From a checkpoint of a small transformer trained on Wikipedia: rotary positions, 4468 steps.
MLP neurons of a small language model. Each row is named by its layer, matrix (down: output weights) and neuron, and shows model dimensions 0-127. Each number is 200 + 20 x the weight over its row's rms, rounded and kept within 0 to 999. A neuron's up and down rows have the sign that makes its largest values positive.
Before each neuron's rows, "fires before" lists the tokens most often just after its 100 highest values on Wikipedia text that the model never trained on.

fires before: ")", ",", " |", ".", "–", "\n"
L4.down388,207,177,198,206,180,155,216,186,188,223,190,223,211,227,199,196,202,162,192,175,194,212,213,207,176,174,179,195,168,193,157,240,212,219,182,168,190,228,209,236,222,195,219,238,187,211,208,193,176,209,205,213,175,216,222,177,226,202,230,211,203,216,196,169,177,186,176,186,226,216,209,210,186,206,187,182,214,172,194,220,214,189,225,195,206,200,212,207,200,161,302,184,214,205,205,201,195,216,193,178,215,195,224,227,188,177,212,212,205,200,196,151,173,174,231,225,215,195,182,215,212,185,242,159,188,226,184,214

fires before: " |", " (", ")", "%"
L4.down64,204,220,182,212,185,195,257,212,199,170,217,221,209,207,217,186,198,180,203,208,171,227,185,220,180,189,200,169,193,202,203,195,206,174,173,201,178,197,189,209,189,198,211,185,173,158,191,195,171,213,193,208,169,213,197,185,191,206,200,188,201,182,201,192,227,224,202,170,179,193,207,174,202,203,214,218,210,180,167,194,203,186,207,222,222,183,235,199,212,222,292,210,208,223,196,198,190,186,185,226,213,212,166,172,236,223,218,205,211,215,192,191,167,243,159,205,174,181,208,201,180,185,215,165,213,197,193,257

fires before: "–", " |", ")", ",", ".", ":"
L4.down175,209,170,207,195,194,173,232,166,204,210,210,203,233,194,203,180,201,189,186,197,196,230,210,209,158,196,193,185,154,258,160,250,181,211,173,222,212,197,217,257,186,181,226,233,201,187,239,203,213,211,215,193,195,202,205,196,215,196,201,179,191,222,200,186,173,211,172,191,212,232,178,197,205,180,207,182,192,166,210,188,191,184,225,222,191,163,198,190,197,180,280,194,172,222,198,212,194,215,208,203,224,172,171,208,198,199,207,209,211,195,182,173,197,201,196,204,226,191,198,207,215,197,184,192,197,222,133,215

fires before: "-"
L10.down128,211,179,200,202,228,190,221,176,214,204,209,195,173,163,195,189,196,199,236,219,169,201,192,203,218,213,173,209,212,196,217,184,162,217,173,220,197,190,185,201,193,230,190,216,186,204,213,187,182,176,214,216,189,197,172,202,202,242,194,212,193,197,217,209,179,194,183,193,188,218,183,211,172,176,221,235,205,198,180,203,184,204,191,224,194,223,222,184,234,219,290,181,228,184,205,218,229,210,197,187,200,178,208,203,206,180,192,155,217,221,204,197,178,234,94,210,207,219,220,171,171,178,224,215,197,240,214,211

fires before: "0", "1", "7", "4", "9", " /"
L12.down410,175,167,190,180,189,183,223,184,222,192,232,172,218,210,166,213,208,202,177,191,211,224,243,210,173,186,199,182,186,177,201,242,181,197,227,215,207,196,177,204,185,210,192,196,236,213,196,203,206,193,172,191,225,199,206,208,195,213,218,219,221,234,217,170,206,134,183,209,201,182,218,216,209,206,222,162,237,199,219,206,219,224,192,215,225,191,164,226,223,183,236,214,179,195,194,203,197,195,248,212,192,197,235,213,182,224,165,243,208,201,202,213,183,220,178,158,201,217,181,206,230,188,213,193,197,207,201,187

fires before: " century", "7", "0", "1", "4", "5"
L12.down118,190,206,199,189,236,233,175,212,198,166,214,165,184,187,189,211,216,177,196,163,209,204,196,186,172,211,240,192,197,233,149,190,215,199,194,190,235,224,206,167,218,230,170,224,218,208,187,196,209,205,192,194,220,198,204,199,215,225,176,214,165,204,193,202,181,176,196,243,195,148,223,198,201,184,191,157,165,212,198,187,181,209,184,167,197,210,175,201,195,202,186,141,177,174,177,231,202,186,207,199,211,208,188,199,194,206,168,194,198,180,194,208,220,220,193,193,213,215,177,242,213,226,198,208,163,189,182,190

fires before: "|"
L12.down307,200,215,207,175,202,210,195,209,210,207,189,168,204,157,208,163,216,217,236,215,221,181,188,211,200,177,217,181,198,197,221,218,210,237,148,226,226,215,200,202,195,195,239,175,168,223,212,157,239,194,186,220,204,206,179,200,182,217,189,235,233,160,194,214,182,177,226,226,184,182,204,187,192,199,168,221,190,166,230,199,234,198,148,199,178,203,147,213,181,199,217,205,191,170,217,227,157,172,200,189,218,219,209,197,231,184,215,200,214,218,199,210,154,174,225,189,190,193,190,183,171,202,197,211,208,235,225,203

fires before: "=", "|"
L11.down473,220,182,220,218,215,179,249,198,207,208,215,216,177,219,187,221,212,188,224,198,211,217,222,198,218,237,211,201,205,191,194,213,144,224,192,175,193,174,212,212,195,229,215,202,175,206,202,232,176,223,209,191,212,193,216,224,192,183,180,229,238,217,230,203,171,211,236,176,164,169,208,196,216,164,188,174,207,191,207,213,203,193,176,183,195,204,171,228,235,187,213,210,219,224,207,221,201,198,207,208,194,183,221,218,217,198,198,202,225,193,223,171,178,191,208,221,253,197,201,177,222,221,219,206,182,194,211,205

fires before: " |", ".", "3", "st"
L3.down80,208,172,177,230,164,200,175,201,190,197,222,227,215,229,219,190,194,180,211,192,202,227,205,202,234,213,179,186,235,193,167,182,202,204,158,218,203,222,211,201,200,206,206,239,180,181,209,202,191,190,214,177,216,206,196,240,208,202,222,201,210,223,232,172,198,183,191,232,192,215,216,220,213,212,207,203,183,192,186,186,181,181,160,198,162,212,162,196,199,190,266,192,194,179,206,217,159,185,190,177,193,197,262,192,215,182,203,243,205,181,190,189,202,192,195,215,210,191,209,224,199,204,209,197,211,250,179,219

fires before: " |", ".", " pm", "′", "″"
L6.down447,234,181,173,189,204,235,193,194,195,214,177,231,206,223,232,197,172,239,230,198,188,213,202,210,182,232,180,203,192,229,178,221,207,167,219,218,187,197,201,223,167,211,158,211,176,196,211,185,190,208,202,188,180,215,236,205,210,186,185,228,173,211,196,173,197,233,212,206,208,218,204,194,235,182,214,234,201,208,219,193,205,230,220,208,215,203,167,218,190,166,220,188,211,182,189,178,177,215,203,206,201,206,170,164,221,185,192,242,238,173,209,185,182,236,144,200,211,185,207,204,192,196,184,179,175,210,228,214

fires before: "-", "|"
L6.down467,214,205,250,148,187,198,216,201,207,162,185,193,216,183,213,204,172,196,220,210,197,200,177,212,188,209,183,188,212,193,172,174,176,178,217,206,231,199,195,227,232,176,156,197,208,202,188,205,196,196,175,152,169,209,189,202,215,190,199,184,199,237,205,215,215,201,154,202,208,218,182,210,183,187,159,203,179,209,218,213,204,221,181,190,222,182,183,221,202,200,158,197,234,174,182,179,167,237,208,189,192,211,191,195,167,209,175,197,213,214,168,246,161,216,228,185,186,199,224,233,194,204,223,207,210,191,232,203

fires before: "-", "|", "f"
L12.down256,211,168,188,198,174,195,188,219,180,186,193,229,182,203,201,174,205,207,182,185,206,228,209,196,205,211,205,166,171,172,207,205,204,180,201,182,211,196,217,224,234,197,182,202,180,188,174,192,201,186,190,212,220,166,185,221,181,223,221,196,212,198,216,226,166,182,181,227,215,232,206,196,220,166,186,223,199,161,219,215,180,199,206,194,209,171,224,184,207,197,232,217,189,205,213,197,217,205,172,240,194,215,195,196,214,166,185,181,209,191,201,233,192,205,168,196,177,233,206,223,198,195,220,205,225,236,168,178

fires before: "|"
L9.down82,184,229,202,187,187,198,232,195,203,176,201,196,201,180,195,179,189,195,184,169,162,183,164,202,182,186,209,179,241,220,171,201,245,173,232,214,202,193,221,170,211,193,193,197,204,201,186,225,246,206,229,228,213,212,179,181,203,204,182,218,209,194,166,182,157,173,176,172,215,182,222,188,196,207,180,179,173,182,177,201,185,222,232,206,236,197,184,186,184,201,211,197,199,215,167,202,163,223,211,166,230,182,146,227,195,223,209,190,181,209,190,188,217,193,231,205,209,188,190,236,197,193,224,194,186,203,194,172

fires before: ",", ".", " and", " –", ")"
L11.down146,205,202,186,198,206,156,190,204,190,235,191,185,208,180,241,207,158,196,195,193,206,198,159,199,200,195,197,200,155,208,191,229,194,189,164,185,174,188,201,200,197,184,208,232,213,177,180,198,183,190,220,229,170,219,226,201,222,211,196,197,146,199,195,180,197,221,224,194,162,202,198,267,211,220,222,201,204,207,206,224,162,194,196,202,192,229,178,221,212,190,174,188,173,216,214,217,203,198,202,192,188,170,177,198,200,231,223,220,196,207,175,202,218,209,246,207,177,201,186,228,186,235,194,207,200,233,194,195

fires before: " in", " by", ".", " at", " with"
L11.down249,197,177,185,211,204,182,213,164,198,208,163,186,233,208,222,171,186,222,199,205,206,163,198,215,226,155,205,199,230,210,224,232,227,202,198,198,189,195,236,218,182,203,221,228,172,185,173,188,197,206,193,197,161,167,206,210,173,201,219,208,211,218,191,158,215,206,203,197,199,238,200,196,175,213,210,209,207,191,213,195,190,193,197,193,162,203,166,186,162,189,269,181,204,198,190,195,173,186,181,200,202,184,217,223,212,230,172,188,218,205,212,221,185,166,228,203,177,184,209,211,207,202,201,186,213,205,222,223

fires before: " |", "s"
L11.down34,207,180,182,208,187,200,205,216,220,174,205,228,237,201,190,203,203,227,234,227,187,222,209,206,204,216,177,213,218,206,229,188,149,200,214,190,211,222,216,172,188,223,187,225,193,253,231,222,182,215,199,193,184,198,242,195,207,219,178,171,200,228,209,196,219,192,204,172,219,236,218,224,189,206,223,208,217,209,179,200,201,210,206,189,206,189,164,207,196,175,222,255,207,199,206,209,189,210,232,206,180,227,213,205,208,199,237,197,193,192,200,202,190,194,211,190,188,190,168,197,182,226,167,181,232,217,208,176

fires before: " |", ";", "6", "0", "3", ","
L6.down195,216,172,165,220,198,175,221,200,201,205,198,196,202,187,172,197,215,207,206,194,194,229,182,225,217,183,174,189,226,188,191,219,190,205,194,185,221,230,205,179,225,163,202,200,174,218,170,198,187,190,205,156,187,175,190,189,215,187,196,202,239,198,227,165,219,197,198,203,201,208,197,189,191,211,184,201,179,182,187,223,193,159,187,191,181,209,221,202,227,202,296,196,197,184,209,205,148,191,170,191,213,238,215,186,168,203,222,226,203,187,200,162,169,200,207,215,208,201,198,207,170,201,183,176,212,209,205,226

fires before: " |", "\n", "\n\n", ";"
L3.down308,230,193,210,193,165,181,190,217,197,217,169,229,198,203,214,187,203,164,198,192,213,220,174,188,199,196,196,194,204,187,149,214,229,189,152,201,242,221,171,193,202,222,219,183,215,203,165,192,223,193,216,194,205,199,203,202,194,182,214,192,193,222,231,172,209,197,201,176,209,209,209,211,233,193,187,184,219,184,236,184,207,185,201,215,199,230,218,180,169,187,291,217,195,237,170,184,195,184,186,207,213,203,180,185,234,199,190,181,197,196,213,191,206,204,226,180,193,154,219,215,228,190,221,203,199,186,179,200

fires before: " (", ")", " |"
L5.down200,157,196,216,194,186,179,177,199,217,181,186,200,194,180,208,233,213,199,215,241,224,170,223,206,205,204,225,216,231,222,202,176,170,212,175,212,195,218,206,172,169,217,186,189,182,176,202,204,216,187,184,219,189,227,172,215,195,191,168,220,190,182,171,201,207,208,169,192,170,230,192,185,223,164,168,199,170,243,220,184,202,201,220,238,204,196,198,187,215,181,249,182,187,174,183,198,226,198,165,207,198,167,221,201,243,170,196,195,223,170,231,153,184,228,188,174,199,189,217,210,205,199,172,193,175,208,179,199

fires before: "="
L11.down284,234,199,210,197,197,196,192,185,214,187,226,175,216,180,200,202,184,205,238,195,194,192,171,189,222,181,191,219,208,196,223,201,206,230,196,174,193,186,209,182,205,212,172,204,200,168,181,175,186,220,219,222,187,191,189,211,194,206,219,152,168,200,197,197,191,176,226,239,184,193,184,206,162,217,185,195,198,205,226,203,197,209,197,203,169,203,199,186,222,204,216,194,203,141,214,189,193,193,208,181,208,230,186,153,215,180,187,175,220,195,212,210,203,194,175,230,199,183,196,184,186,203,178,256,161,220,208,209

fires before: "-", "\n"
L10.down189,181,174,197,207,210,190,183,181,176,235,220,215,201,178,206,208,216,234,172,228,238,223,228,184,188,177,173,177,189,191,174,176,205,194,213,199,214,216,197,202,171,198,185,173,211,200,172,197,208,195,194,201,211,168,254,237,215,180,176,183,206,214,226,170,165,209,193,169,206,231,207,211,219,198,203,212,202,215,184,122,200,219,180,206,202,169,193,197,209,171,239,188,180,197,220,176,218,192,179,221,218,209,201,191,195,170,224,209,200,213,178,218,204,213,196,187,165,213,211,220,218,189,214,185,242,203,199,184

fires before: " |", "=", " =", " and"
L11.down365,192,221,147,181,195,239,190,185,211,195,204,233,223,200,213,207,180,205,182,201,200,208,189,209,187,204,188,205,204,195,277,210,195,223,172,211,171,234,197,192,197,228,213,210,177,228,212,209,191,176,202,216,189,217,203,227,201,217,185,179,170,208,196,202,197,187,174,194,184,219,212,186,232,194,226,222,218,213,182,210,189,194,197,185,189,235,179,221,186,181,273,191,220,226,196,187,199,221,227,208,228,195,213,184,184,192,201,182,202,196,174,175,212,231,220,197,199,183,204,176,208,208,217,250,215,193,178,216

fires before: "  ", "-", " −"
L6.down168,217,163,208,206,164,217,217,227,195,196,205,199,211,211,198,190,182,210,177,168,186,181,206,201,197,176,209,182,167,216,183,184,211,180,199,175,150,185,169,208,206,178,201,174,201,214,204,188,200,215,226,205,203,203,202,209,174,207,217,227,197,197,215,218,211,192,214,213,182,186,179,186,231,218,164,209,180,186,195,163,188,217,171,196,177,208,198,222,178,220,173,193,190,174,183,212,182,213,196,215,212,171,170,182,233,207,174,188,182,216,171,214,183,193,146,177,191,206,223,197,172,206,227,211,230,217,206,181

fires before: "=", "\n\n", "\n"
L9.down276,214,199,170,245,185,228,236,200,173,196,227,205,187,203,205,195,178,183,206,208,198,195,181,185,218,225,190,189,207,206,190,233,172,212,211,206,200,183,201,160,193,191,157,177,184,200,188,208,214,183,216,207,199,189,190,201,192,189,167,199,200,185,179,205,216,219,237,219,174,204,220,180,184,208,191,220,225,184,213,213,201,248,204,199,228,196,167,213,190,210,239,178,198,202,187,179,174,165,184,193,174,218,224,202,178,224,186,169,215,193,206,200,189,171,212,184,180,200,183,159,210,166,174,193,190,184,192,223

fires before: " |", ".", ")", ",", "–", ":"
L6.down342,190,232,210,179,191,219,212,196,182,200,176,191,218,194,250,179,208,197,182,223,187,224,201,225,188,188,182,199,205,203,200,210,222,185,198,189,239,220,216,152,176,190,203,217,186,195,208,196,170,217,226,213,165,170,221,178,208,221,179,206,192,190,193,209,190,201,204,193,197,203,204,180,198,227,210,209,160,184,200,184,197,212,187,179,206,182,240,159,242,198,258,214,203,210,202,195,186,193,167,222,208,220,198,188,203,192,230,208,156,201,200,168,169,237,154,229,190,166,179,211,183,189,195,201,220,191,181,250

fires before: " |", " (", ":"
L11.down476,200,220,219,215,169,208,209,195,188,208,210,180,191,194,204,214,205,152,177,177,177,211,183,178,200,168,225,207,231,185,194,207,196,220,172,203,221,194,182,195,199,184,201,196,188,204,182,176,215,205,201,179,189,255,227,228,192,193,197,215,203,202,216,189,215,188,172,221,235,210,197,209,199,228,220,195,179,225,225,164,182,207,167,204,206,204,190,225,206,189,273,191,215,209,228,181,201,199,216,222,178,201,187,234,194,204,193,216,225,185,179,178,200,209,197,176,221,180,181,197,224,216,198,209,170,156,198,210

fires before: " to", " the", "ed", "ing", "s"
L6.down275,219,174,204,155,200,149,214,188,201,203,205,224,222,224,201,188,203,198,200,247,172,217,141,190,189,215,230,195,207,167,179,241,145,203,183,185,212,205,229,205,191,199,210,223,181,214,229,198,208,198,165,248,202,190,196,180,197,233,192,206,196,203,195,202,201,186,198,195,186,219,162,200,195,204,229,206,163,187,188,214,176,215,199,199,191,189,205,189,188,168,245,179,204,189,210,206,188,202,238,202,194,217,212,178,196,184,190,209,153,213,174,194,170,201,202,163,188,201,235,189,187,178,227,210,212,204,185,202

fires before: " |", " of", "\n", " ;"
L12.down359,229,211,198,173,186,185,188,189,194,201,199,211,253,193,204,199,171,165,190,178,212,235,182,185,191,167,229,201,183,194,199,202,208,191,185,206,118,172,234,197,183,208,211,206,187,206,195,212,209,181,183,230,204,213,159,218,234,197,201,193,226,200,243,175,201,201,186,156,183,171,174,228,185,172,189,166,221,196,188,217,174,239,221,224,192,215,189,175,224,171,218,195,214,245,190,187,207,194,206,177,205,208,198,189,189,208,253,224,201,194,222,199,196,190,226,159,209,207,217,209,178,195,184,180,208,198,195,191

fires before: ",", ".", " and"
L10.down294,217,189,164,236,181,176,185,174,195,217,180,223,200,214,222,212,214,214,237,195,164,191,199,177,207,196,173,199,207,214,206,190,197,194,176,193,193,153,219,197,211,196,210,174,187,209,182,194,159,216,193,182,166,190,245,227,180,212,188,196,213,189,251,197,173,199,218,220,183,197,233,133,182,223,247,192,212,156,237,184,196,230,191,167,187,244,224,195,213,225,203,216,217,165,171,216,196,174,186,182,170,195,218,183,173,196,199,205,194,208,213,223,204,193,205,230,214,201,178,238,208,212,203,191,211,215,198,221

fires before: " |", "|", ".", "%", ";", " −"
L10.down210,223,182,198,221,181,191,159,187,207,199,210,187,171,209,197,213,189,175,192,205,214,177,170,193,174,206,197,190,194,198,185,221,194,178,161,225,168,201,173,192,179,213,198,191,188,214,213,207,206,175,191,203,174,201,190,210,248,186,198,197,224,208,200,162,158,197,205,209,198,189,149,192,207,180,216,234,215,169,197,192,217,184,223,216,207,214,200,207,226,179,231,201,188,210,221,216,201,205,173,211,246,181,185,185,209,239,189,217,239,185,222,175,192,194,186,195,182,203,211,203,225,246,168,186,179,192,184,225

fires before: " States", " York", " Kingdom", " Orleans"
L12.down434,201,188,204,149,171,208,175,204,185,201,202,186,203,184,227,221,202,217,241,231,220,187,236,233,189,200,205,187,197,193,201,208,199,182,187,203,231,225,213,176,201,213,189,201,186,200,226,216,144,182,218,209,185,185,184,210,203,184,203,201,201,196,229,236,195,194,194,186,195,233,211,198,209,168,206,223,206,211,215,219,183,213,215,199,208,199,174,218,187,217,214,188,190,175,192,199,211,161,188,195,207,186,213,158,176,172,196,202,205,199,174,171,194,210,195,183,186,174,234,187,206,199,196,202,194,189,227,204

fires before: " |", "%", " m", " (", "0", "-"
L2.down7,230,176,192,205,190,230,210,197,205,202,230,186,212,229,213,203,202,191,216,186,192,222,197,195,208,203,186,206,195,208,202,225,236,204,176,207,197,201,235,199,211,187,192,198,209,244,212,220,189,184,233,216,195,220,196,208,221,181,211,211,198,192,220,213,182,178,181,210,177,204,193,229,230,189,192,188,211,205,197,223,177,192,179,165,200,234,176,249,236,188,326,175,227,186,180,204,184,203,200,210,161,191,176,164,193,202,211,208,197,179,199,191,214,208,222,213,154,195,213,198,212,188,216,203,199,206,174,196

fires before: "|"
L12.down278,164,208,169,157,186,201,231,203,175,212,197,196,245,188,208,187,199,202,208,169,216,194,201,243,206,177,204,198,218,204,206,206,226,188,199,232,186,205,177,191,194,179,184,220,188,183,190,167,197,199,221,207,189,214,188,223,169,173,225,202,176,210,200,195,204,176,199,216,194,232,159,187,182,187,178,176,237,166,198,175,233,192,237,216,202,205,197,202,176,196,241,219,192,170,215,172,189,254,172,165,196,205,184,187,219,181,232,212,190,212,177,212,186,188,209,230,173,157,183,177,209,194,213,212,206,166,191,191

fires before: "|"
L9.down131,157,193,193,156,193,180,222,212,181,222,198,174,201,172,190,169,254,220,164,210,222,196,199,234,200,218,214,199,198,197,211,205,199,222,207,203,206,207,205,213,181,171,240,198,204,227,209,194,188,207,208,150,175,222,217,206,168,194,176,164,196,209,211,210,212,179,198,199,197,194,175,218,187,210,163,216,153,214,208,175,206,179,201,178,217,224,204,197,237,217,199,217,183,204,189,185,187,209,190,202,178,190,195,206,254,199,176,221,176,215,190,205,202,186,212,191,211,202,198,200,212,231,226,210,209,182,188,194

fires before: ")", " |", "P", "–", "."
L12.down347,175,240,221,220,188,198,158,173,190,244,212,209,192,188,197,194,210,199,173,219,216,187,212,202,174,179,190,206,215,223,200,193,204,204,178,211,239,189,213,212,193,217,238,168,190,194,218,208,179,191,211,200,216,189,193,226,199,154,172,196,176,202,222,168,181,206,194,229,240,196,220,200,212,208,195,191,196,206,229,171,180,209,178,210,203,197,217,216,163,219,224,209,192,243,207,202,217,202,221,198,207,183,179,201,209,221,229,223,209,208,186,203,215,229,237,215,181,226,182,192,182,224,238,180,181,158,188,176

fires before: "="
L10.down130,195,164,190,185,175,211,178,205,193,208,220,214,228,241,200,189,171,217,201,191,201,217,229,170,210,201,180,190,173,199,190,178,198,191,197,171,204,193,192,157,209,208,217,221,209,181,223,177,195,237,221,246,180,203,190,230,203,230,219,228,203,248,191,188,195,186,218,189,171,190,216,173,176,176,195,214,222,186,148,228,216,196,234,191,200,220,160,204,164,174,202,191,224,173,204,178,185,197,206,187,207,201,189,188,207,202,178,194,225,189,181,168,180,175,221,187,185,194,223,219,189,211,215,174,244,210,219,176

fires before: ")", "N"
L12.down161,189,205,193,182,182,182,202,176,201,213,206,191,159,177,221,168,211,170,237,217,203,203,188,178,204,182,184,164,194,212,202,182,213,179,188,188,193,199,188,193,166,209,190,177,166,183,191,219,196,171,182,230,208,154,196,172,186,174,183,196,203,186,158,207,177,198,201,235,227,215,179,189,202,200,189,181,185,188,180,190,174,170,181,210,176,187,178,170,239,192,235,169,178,202,210,194,189,198,164,228,232,167,211,175,197,213,193,214,204,188,193,186,210,203,199,195,207,175,214,176,192,209,177,191,217,220,209,203

fires before: "|", "-", "\n"
L4.down96,165,220,198,201,211,194,216,208,215,191,189,151,216,195,205,194,192,202,218,178,189,202,166,186,196,194,215,196,186,204,154,210,201,180,215,204,185,239,234,208,214,174,205,205,164,179,205,222,201,209,218,177,193,192,219,182,166,176,197,243,238,199,196,234,240,198,185,175,195,197,171,161,197,220,177,166,190,159,204,237,194,212,200,189,245,191,188,215,195,217,209,158,195,186,164,155,196,196,217,217,189,210,199,179,207,208,197,216,205,158,206,209,194,157,264,205,226,194,213,225,210,206,202,199,189,192,209,186

fires before: ")", ",", ".", " |", "\n"
L2.down268,213,214,210,209,208,178,206,217,205,179,191,204,210,214,214,174,190,171,181,214,177,212,243,229,171,196,219,227,197,197,180,230,203,199,216,203,187,194,183,256,174,222,221,230,206,179,245,193,198,189,216,207,200,214,212,171,210,222,188,218,248,221,218,220,203,191,211,176,221,229,199,220,184,182,208,214,185,193,201,193,222,179,235,179,201,202,208,195,209,173,321,207,185,201,210,208,208,203,193,206,203,189,204,206,198,218,213,212,213,179,187,168,180,190,181,210,197,203,220,212,168,205,223,151,207,161,174,211

fires before: ":", "–", " |", ")"
L4.down383,195,182,221,198,182,179,211,210,215,207,189,213,204,199,175,173,186,175,219,175,200,191,196,203,179,174,199,205,199,191,156,194,184,226,203,192,179,214,185,201,213,193,195,230,172,199,182,183,179,183,234,211,179,198,202,184,221,214,192,198,203,170,158,180,218,199,214,186,210,226,221,193,181,225,164,187,218,213,204,223,194,194,227,184,235,211,222,192,199,197,298,171,214,229,217,186,217,203,185,213,236,177,193,228,207,164,244,164,205,203,201,192,183,190,199,188,211,183,195,217,210,170,182,188,171,203,151,191

fires before: " |", ";", "N"
L10.down352,241,210,174,186,209,201,236,232,212,184,171,212,197,200,186,207,191,188,181,195,203,191,207,230,186,203,207,202,213,183,224,232,211,199,153,231,207,209,206,232,173,169,224,158,178,191,185,184,201,195,202,228,184,217,172,228,169,185,195,205,190,191,199,165,167,166,194,167,220,192,200,202,202,180,172,201,213,235,189,197,195,206,228,210,225,214,199,185,179,162,204,206,199,212,168,212,177,208,215,189,186,219,166,184,197,200,182,207,188,183,196,207,202,202,238,187,217,184,199,183,190,199,193,172,218,229,194,173

fires before: ")", " –"
L11.down173,190,230,196,184,194,192,191,206,191,215,173,211,195,189,170,211,184,188,150,205,190,207,166,213,194,158,195,187,218,195,209,164,184,195,179,200,175,200,216,223,193,246,239,225,201,175,220,174,210,179,194,201,204,226,241,186,214,216,204,174,203,234,218,195,186,199,207,220,188,202,191,217,196,204,178,210,199,193,212,208,202,218,159,185,211,208,201,236,222,174,203,198,212,197,214,218,208,196,217,190,222,177,193,213,217,220,207,225,191,218,232,192,192,232,212,236,191,187,179,187,227,205,176,196,197,204,219,184

fires before: "=", ",", "."
L12.down463,188,198,176,241,195,200,216,163,237,212,176,217,220,229,237,208,200,238,229,205,209,198,197,210,217,211,220,204,191,223,225,187,201,200,168,173,219,190,194,229,217,181,213,227,197,161,193,176,208,241,221,214,195,203,180,240,187,211,230,205,172,229,220,185,173,177,206,225,199,180,203,166,177,207,212,192,199,194,197,176,206,200,200,231,221,210,179,207,211,157,218,206,206,228,209,223,178,194,198,187,243,156,200,180,188,212,199,180,206,185,189,191,211,160,213,210,228,196,191,192,210,207,217,202,211,207,205,238

fires before: "-", "\n"
L9.down377,221,198,206,189,231,201,172,188,182,205,228,222,215,201,187,225,168,208,184,219,215,228,175,204,193,195,166,178,189,198,178,149,200,196,207,216,200,226,202,205,178,186,176,182,198,190,190,182,185,195,200,208,226,211,223,195,213,214,177,178,193,215,201,183,187,220,199,180,184,254,174,202,204,187,210,201,181,224,210,185,199,225,191,187,196,214,233,170,219,204,221,198,197,187,215,195,216,225,188,191,205,190,168,217,168,172,177,202,196,239,194,231,216,173,178,168,198,199,176,196,220,200,191,233,190,192,183,174

fires before: ";", " |", "\n", "."
L5.down294,212,214,194,202,172,171,199,192,197,210,188,210,209,187,222,191,184,189,206,193,202,234,192,197,195,199,195,186,221,192,183,188,204,224,190,205,194,203,174,224,212,191,218,194,208,187,151,180,191,229,194,189,221,210,193,218,188,174,202,199,187,198,204,167,195,180,198,196,230,214,198,202,211,210,162,222,212,199,216,203,227,152,215,234,155,222,242,160,223,164,280,193,214,207,166,190,193,205,181,179,222,238,215,170,212,204,191,238,198,195,206,156,203,203,224,195,190,199,219,174,205,197,207,180,201,252,210,213

fires before: "="
L10.down427,190,200,180,176,178,210,230,232,192,184,240,190,197,184,222,220,181,194,218,196,190,203,183,203,234,207,152,236,188,189,217,226,212,214,221,224,207,194,200,212,206,210,221,180,201,194,202,157,156,192,216,185,163,207,196,203,215,183,183,205,201,178,244,192,231,180,230,216,178,214,178,188,175,212,200,185,225,204,219,192,208,219,198,164,217,191,200,185,221,181,221,193,207,161,223,200,201,220,207,161,187,213,162,196,175,200,226,170,222,230,185,180,194,194,198,204,205,165,200,210,194,195,151,183,185,186,201,237

fires before: ")", "–", " |", " –", ",", ":"
L2.down316,227,205,223,203,201,182,205,179,185,202,181,204,184,197,167,209,199,183,193,199,195,203,196,212,143,188,188,199,191,224,168,248,202,214,172,194,194,230,236,234,219,218,231,252,188,171,240,204,166,212,220,217,158,186,224,201,239,211,224,217,206,204,181,198,194,193,185,202,217,218,204,209,192,190,222,197,212,215,210,225,183,179,242,198,196,194,201,214,192,181,273,196,218,198,215,188,173,189,195,196,211,170,182,216,188,193,210,209,186,199,203,189,201,200,248,221,184,188,187,207,226,196,228,164,186,221,169,217